config = dict(
    num_attention_heads=3,
    head_dim=32,
    norm_eps=1e-05,
    qk_norm=False,
    tie_word_embeddings=False,
    parallel_block=False,
    init_std_o=0.0,
    optimizer='muon_variant',
    lr_head=0.0074,
    max_grad_norm=1.0,
    train_tokens=175600000,
    max_steps=5359,
)
MLP neurons of a small language model. Each row is named by its layer, matrix (gate and up: input weights; down: output weights) and neuron, and shows model dimensions 0-191. Each number is 500 + 40 x the weight over its row's rms, rounded and kept within 0 to 999. Numbers have three digits each. A neuron's up and down rows have the sign that makes its largest values positive.
After each neuron's rows, "fires after" lists the tokens most often just before its 100 highest values on Wikipedia text that the model never trained on; "fires on" lists the tokens most often at its 100 highest values on Wikipedia text that the model never trained on.

L4.gate10:434465509554452454544471501572492507542498476507542572509453552426459517486500431476468521522463475568474540514492447490529399545437476518457442504550495507460543522474511474548541488552498535426500603483627487487494469560513481503523564491520436561460494523515530462526537514499504418493453510490465568465486452522609451441478526510531484479465508459524489585565474459521500519521544523505540448524503459464511491493508525476550510476454509489508473555504477485527468577540547421557505479446514487547433472507426503452491508514454469494488619485513536499560510522454503523529
L4.up10:504484534529519497554503459546518567562483487519466527506464488445548459558496534491521520567474448513432495473497480504516406487521567530552455505514520468511500437465502471451422501535506488469489516389484514494500467461572533487496543380444428431499521517539501504491570486518510472536571557496517558457506494515552502467581476556501557527494415415557542560476495540529479429525404562449474468488444491532523532427530528562524498489473484527545538539486488467492542469456504489461466469489431482483477518466422461508457538494449486426429523482541515517485537552555498480511
L4.down10:538579490403549465470549469456499562569527477524482521518522493511523458439464480452429530455502592491505551526423531536533550483466475495478517527454386493493509526493473498466459498502431522483490563475486504400467515541489523488494435547489487515510486489503636508452493522511464515573495527473530503498484503494493539514514482526456508540515524458502481520511491520452491490538543443496504503420497559413505428507468525520533512506522463465529521384434556490555423500535449502469415476517457512484516544359555519450486521556526479479542492510518530441520485457464537506477
fires after: "o", "oc", " pl", "pl", "e"
fires on: "o", "als", "em", "ace", "et", "ff"

L4.gate39:521472527557535543536484565503567488502462497418482490518508579486475419576487555512454521483495541544465542488529505518551493488495474459411459446502473508443507540553490440490582453520498487505440468492502511528447501617447450490519531528498531478492423493501501481518523482474460507457519489514454525568512606457492574468581504441522474494532512513498536483505513482565506393521527485528456528484563486459504554545495497458524526517551491525483494514414512535533460467484478541549524541438510468405572454460403507473521513434507531530536485484469555497494544514457611479508
L4.up39:508422512469535510476482523512561440526520454546512502514438534515467415570455542544408509418515524504523509470528477512540430484449574451508499381514454468478444452517534485539540578470482479533513528492509476462487505543518432509482511499469512541475502464541463446583493454442513433535474547477516496454527519554514523421490519562538516500557465481520482506527445509520530458541558523553491510481517548425508561516514476515467548497507463512449540561551529530503508517523555526609510494502484565522514468543461484548489502409514497456430464511443586520420523512540574501540
L4.down39:516477543558490543502433483505509538485587488506567520490526463431529501430505491465544499496486505520436527514552465528450482521509470452499532529533521481532503468463462495478490529446513492468467524522491565543504439464574459443503508506499467489480562511500505556515490547520495452486516472484525509434575463447477527579448528548404479484511461520409532494453578479545431531521452494517495496522513474466474486467515438500489518533550458460484552541504503462518555511499442426461475482593553544542424512520529494510531495422496513562488566434563386350495510492481452508555
fires after: "st", "ed", "d", "ent", " reg", "et"
fires on: "it", "im", "ard", "m", "any"

L4.gate312:487424491548483469465487529552523464440500476452512521511473478508538499460483428463499500479525526489499529512478450484544459509561511506551519480468490602528506496484558505502523546509553555565466427484488443451514501495531437562441505518624497454497586455539521470435532581492520401537457465496551537515542459492568481481515509496561547552519481430451439557514479494506512526553478497458474461562457556570569451556480511484499479464581494505461571521484498553474527546431507573493421524476543477546528405540507446456466521522528538477490504483533544554490483474500525523526
L4.up312:451522479516500422500501519459556493472395562458552543448502538448473484491548536607535509517501514479553465576568538548562484509477537537462490518523564546479396517477483520499446558509540447452505496451555536424494518554548540553520503464530482457474520511485456500509491519511471482471550418515519464562463569425560467442546482535518469542465425475550520513477521460525499449494487446481497558543437521586539471500462564484500479519494422523453547495458505494459479465549499494530521587473449507458499480523558496507516547532445537500509499535520479466435502502565447455557
L4.down312:471474457469517563467540465417453508496499480542475426498483445533544514485528498531471536435521530520436458519451438504472480464456448532432444407494458519454566526560516461487461483462491488474509487529458539523592542461464439513446519492508555455513473510426513494535542454487482514449455527522522501446468512505504573540467499458473474504499489538477521471490431508510519455455512530480409545530596517492469558479499483482449515499542510467460404462564501520479516518486463509473469487495544607566458558458440420518530504460560473457539543548404493544536488535583500450511
fires after: " com", " ch", "re", " m", " ro"
fires on: "art", "er", "mer", "t", "le"

L4.gate337:509518540492433492567425561496530522501458507494508528469526454498562523530492460497529478545442565455448545478484522593601533456480518528504452426581565515504471508602546474469526481514486540518432566559476478480445505420487512457536503547534459454440504514507568548501517566473553480558438488512504528508483532477444498499425505497435472523424446515460444501482503535453540521535492483481509457591474520420562497482541473508582485525487511469527453478546558521498529447547462474461492448548485491526509485456483500460433557436484480512510442516472500522468533471525501564574
L4.up337:435574510470508422523419482475541504508440492469492464510528479503471466520470481593523552466422500518513539572534441533520477400513548465426450471525496524460445565530432491485484443543439482548472589504540542538536417487478566510508510478511493505485519474519523538509440527466557556444490506481511514502504466475514467465454535504522504493468476500543406531503534506501536518499495517452427454574494531458541506532576473517568497552566455481459445531549481559536482512531488499433544414509462563483553460500540502501474539512431448478609482469478543501477465460530478475541
L4.down337:536467536504515501487462448494505479488488423468555535577543521527513424493472547529534478432496455465572511471458481474466560487587435516543480505439484519487512439500471559503528505503535437473495510489474462484523580554492565569527507482442425453478526492495486469491479482574466566533540461471590440518472533502574533472489458534510483559488561464639451630469532474484472531556505439506493496549534546534514502529455492442497520491486517487528510509484462458503483490456499551430481516435457493466441452538463523484460478463542481425541561509548513513514487467463518490428
fires after: "ec", ".", "i", "amil", "ol"
fires on: "ies", "y", "ac", "c", "%"

L4.gate95:535506483429592529484527479485594445479482543499550509469467447579416531467499484490404466551500514564502500600563457542499467520518514487500486547489452460540546538488443452491450492456428528562451491504518441441533512484518492490465437469461564561532470571443499496598539566567553448560501515536529489487575478496491526503460530490459477535503439538452481470519494515516502523526520482531479495496510501493517530552493500552555505485512507530434458455531498467487505466495431491420544460514484450504502441555431463473555457479466513461614464518472483435485472489470529554480
L4.up95:485445463433482425392488489477439565474511545576500531453519553458528464498521481416522492602620483465542498485490505539564466545492468543479476507502549522554478434519447539465505500494451466475480511499506445479518546495585437474458462575485544545465512521509482464425536518521515541493477478475564553503494507530500535578508500542514493420480467543590486488487480507484461486522507467518465542544553535476565494530541499512406481479448484509490499462490472455530450529477530545537497551483513505432504478467521526564498485492556514465506549570478419583447504491506409528524
L4.down95:421512499426576556493423514474476477415485534470521487467435428552473516518519493537497507485412485526509425476450469459476477461484474527518518523489454538435472552450593470505448438497483538460587578472556483536473530485542435485557527560446487563527492492525493504531415516513516485545490516554587474520436492593441400436480470485488518527504463589480486479490542504491514547469459554485487494473513569480518557529500471422547516537577479499509531502523512529511515523493506534470447428517472451410515498478500471499483513478508483457514499557509479444514438446517500468501
fires after: "em", "ec", "r", "qu", "u", "ol"
fires on: "id", "pl", "ir", "in", "ong", "p"

L4.gate201:532531604405397531545578560504497477509548461515516503534506545564498527482446474489498532490543495497513537573499533472497443513495463527417440484510551542529569566521569496539494545574526476453442431601528508480440495541537498540475524424572424500462510500533482525490501494470525493535449460524473498574446489545475540502529530486526476491546445494477444551514487513454506447522539542485404509536461523473532534533505526540522490468497496584481546508527488590492556487477456556466457501541511508519500473471432526510465541505504466551505545493482528431418511443507534501564
L4.up201:575539488515529430492522500494449544499578520538549462538525499489543441476467489502555494526532538552540538480498492489498433480452431458476514543477478390456525489462490450486584495559507509488533448566574516534511480532480473435485440450560432503596570518506486466551547495518505456516459484462478523459524478544597526511498462470498457530563544452462550461518495578481503577483499475483445407504407481424422506500516559519490485509430572479472488441486531535492499446467472440549482500472480501480482530438546479500429478523513434499493507545511458495483480506482536544545
L4.down201:537467445493500493610543499513541518460475449506513540514553490499474533537422554512524532485485455504470483528398475495421435534453519493526527562465499494442448490508473526476509521430569474488494548486405455586479542568524432521519482525457519506452501445546507492538570415510436468542550500536540540534495613441557475503485570464463462540533534484564489465535498487536532470497463500498428503452467502525525506490503504471494466497431466516524558505498531530566531546487544491591522478492522516543526480604490454490476570536542479460460485525467466550542487490432439490522
fires after: "y", " s", " S", "w", "v"
fires on: "w", "st", "it", "ust", "ent", "and"

L4.gate363:500491436451499451489506490456472509508476499488526488503442549530523507579498443476492468522518515526516491433614455487540521452483507486501494472427537563518537569489539444548470514597528532535461565558512476535446512524469490535441459529490493508500488449522501488402525535475540539497471468588441472493547484434441568443555582532426449488503494463501540520456574529466524552510471545504493447468448475481462440503447480478529470460567511553468443451512487508511491573448450489520440520511474528514507535543523488417565478557473511494479471470548611418485508513517477549477
L4.up363:539438493453483466513494556408467530526495525496553567571434497538457515509503494478414512484552499536452497475557542461509515455442532502476516466479520501528536554523560463480476485514616540423512548565491492518478464478451482502492528505403512486483529452478533553494530489491530514499544535451525483516454479478473512479550563495437538462529487491476580529482523506518499573521432523513498485533483477473475499475496578489451496484482507512440470526524502505517525524404460520430422520561441510557472409600506475372509473511434449500533583529491511512498526506511529604484
L4.down363:462541473424429523540507518525484453505522521564491442436540477510517571508479455534512534484469517456508518512588424455537531413537514505493506507556517485409516550513426436572455609527516535504449464544486517536436514471543527550477442485491516493575479495444494510471561543529534551488453475504525479438499547515484528446513439501512471523452522539584555543489542512426531471434526440506532524565497476510492475483524492499538488580455456539510475479493509550478500438550457478474501495483505444439570459466530422522422506432547497540537544507446474548453520547486515466483
fires after: " C", " c", " sc", " E", "r", " Pl"
fires on: "oun", "ate", "i", "in", "le"

L4.gate16:538525440494470465505475525548474575522531545538512468496440536514496518515554499517479474597575449435482546525403546512468501531450466481488478533556546479504482556487471454481545478491487521454472403479458498486448508492551469535486526505502531551542496595575558456486528593506514530480575494459576552552521479484510511481472451488547555467532503454493533511442519538496541526463467511518551528566428491516489523516470536478574491519435472485497427491467467509579604486558496438554475553522523511590452470555542499535515453491546471497549559536537545523495476472553552501520
L4.up16:474512437378477482558483492474493526578491529481543498600487513561468507512485547399500462534546492510499539479508463470539524485500468441510442458565491443496492534514506521459453523526535492485489536508551469392526451496542527514548517521500593442526488418540500484451456468536516532506474557512408570497496540512506526605418489549575533543526497493507555500521517453512508465491471538530462515495466469465480504545503491526579518464529579493499448456469500539445491498486446548555450441516533521484552407456456437489520457536524471476511544549446505475536484531539433495476
L4.down16:602515541496623555456499492469518515506508486519540527464535459494515531376490468499485539487483460489439485493524526459462527481500551480418578443437456525534469504499533429524529495498479525450503530384495496508463573552475452450533462513503506511403446516517486522490469485496471575516498399447523511481482452507432410377459477488509523465494537496500469484496543548465560569480555498507489521533528480529462422534481483445481466432466450492474509471484440522465449427482533477465495481490447499461498557559513440496440497503512509448485512500470489502479442460508510493468
fires after: " P", " K", " H", " N", " R", " W"
fires on: "ing", "an", "ar", "ak", "ans", "S"

L4.gate374:468530474492459538472548496533468499477529399489509386485500488472468490554470481585502483528503539480530477468473534478517527508441504523558499473502504459483527505541490470506466493413511470516457459569583451468475451475465479447452527512481513434466439536438507512467499514506465547487461595511511495542509506478574405550494469485467580555525487527596537469489537459557459507548570482390497576494525517463475488544521480479476553491529561515510568548544481525462420495478501504548520513468442476522556479487506425430564552481535441495535541434480431490511488554477503453536
L4.up374:522488533469454442489568539512575489451398503430474453459544517506522464526501508587520544521477535523492458463451510471511510497500540516513443502478470568420446508507502466489459535460404540478438447525525522508486458469578428488490474453481496520457498556550466474425489494444524513512484460498472556484481487487515503493471450511473500491540470584480503549477521468489474460559521522487438549451478533442531459559492555396454548464487437483467487405512609478485505476452485515561552505457442485505439518475478459495451465546462485535513520381512546479446488494541529559482
L4.down374:480416505519474537491446536506516466516531417417453431557422456441476489480481462470487417473557473520567520494601463486497487487428521549509592533572473456445488539491433480522523488510573457455514531530557474559509554535451520542535484476527482449525548484469444472525421522461474532432512460517499444549509479476545538453460528556505535517456577518557468486511533471481553537525501520487472534470501472539555512484566497451455501457500540557552449564539466497497523464513534486523493539512500451458527509467510436533543575517521524527485536473572519473571481475424527496558
fires after: " f", "\n\n", "==", " s", " g"
fires on: "==", "oot", " rec", "et", "==="

L4.gate295:518498532492509448483486494477508492514572471427502456508485517530521489397548543457423456538475499489474433503543485495500498490464545513567534578491509483424490501498538566466549461505480599473533503537573476515422542497448523449459458505557463529547503465500514530475550562484499505547494532554513541541479432499531505482494532527447512502473492484449531473522568613406519511519494485538487494472442491489455496544393575455506521522558567482514532486433514460537455539562511533491507434459482510459397519565477476545527521443540492456462513553475571435439519546490484489499
L4.up295:488514497435534479498535516437525460598475495429452539516382574514609477496494523470492487503520501501477506504503528515559469541511483509524417487496528571522436517554489533496470516418463574507483503499526519518533561511490576455508493565558503520532451503492476535394464488494565480564581478493497539516526495533466463529520444486603441543476442591425491482492507490451508432534508532475456529552419447536479529513524557491505516445481513478418447498472511454493538497479549517443492457509494484501412487473483505450511501478514536540535486587505541513469540572509504486515
L4.down295:518499487520513500526579544513487398447478464468461508568501441489443422440486478470502466444522507477530479559588514592530512475552435541519513515499543486500576513559505502493518464491496502545482554502514514538495533502567510576504528408507507505641515468511546473455503540490516461475448471564568541520496487482460591503475501511488491484532501524508447428538456492495495473520505519465422455526471474475476508555487461515497504427410487517556448458494524556563547542497493500527485515476556409453549486522460498473520483529528509446526480501543431491510541396489490420449
fires after: " pro", " cl", "ri", "l", "ro", " |"
fires on: "p", "ass", " L", "v", "ar"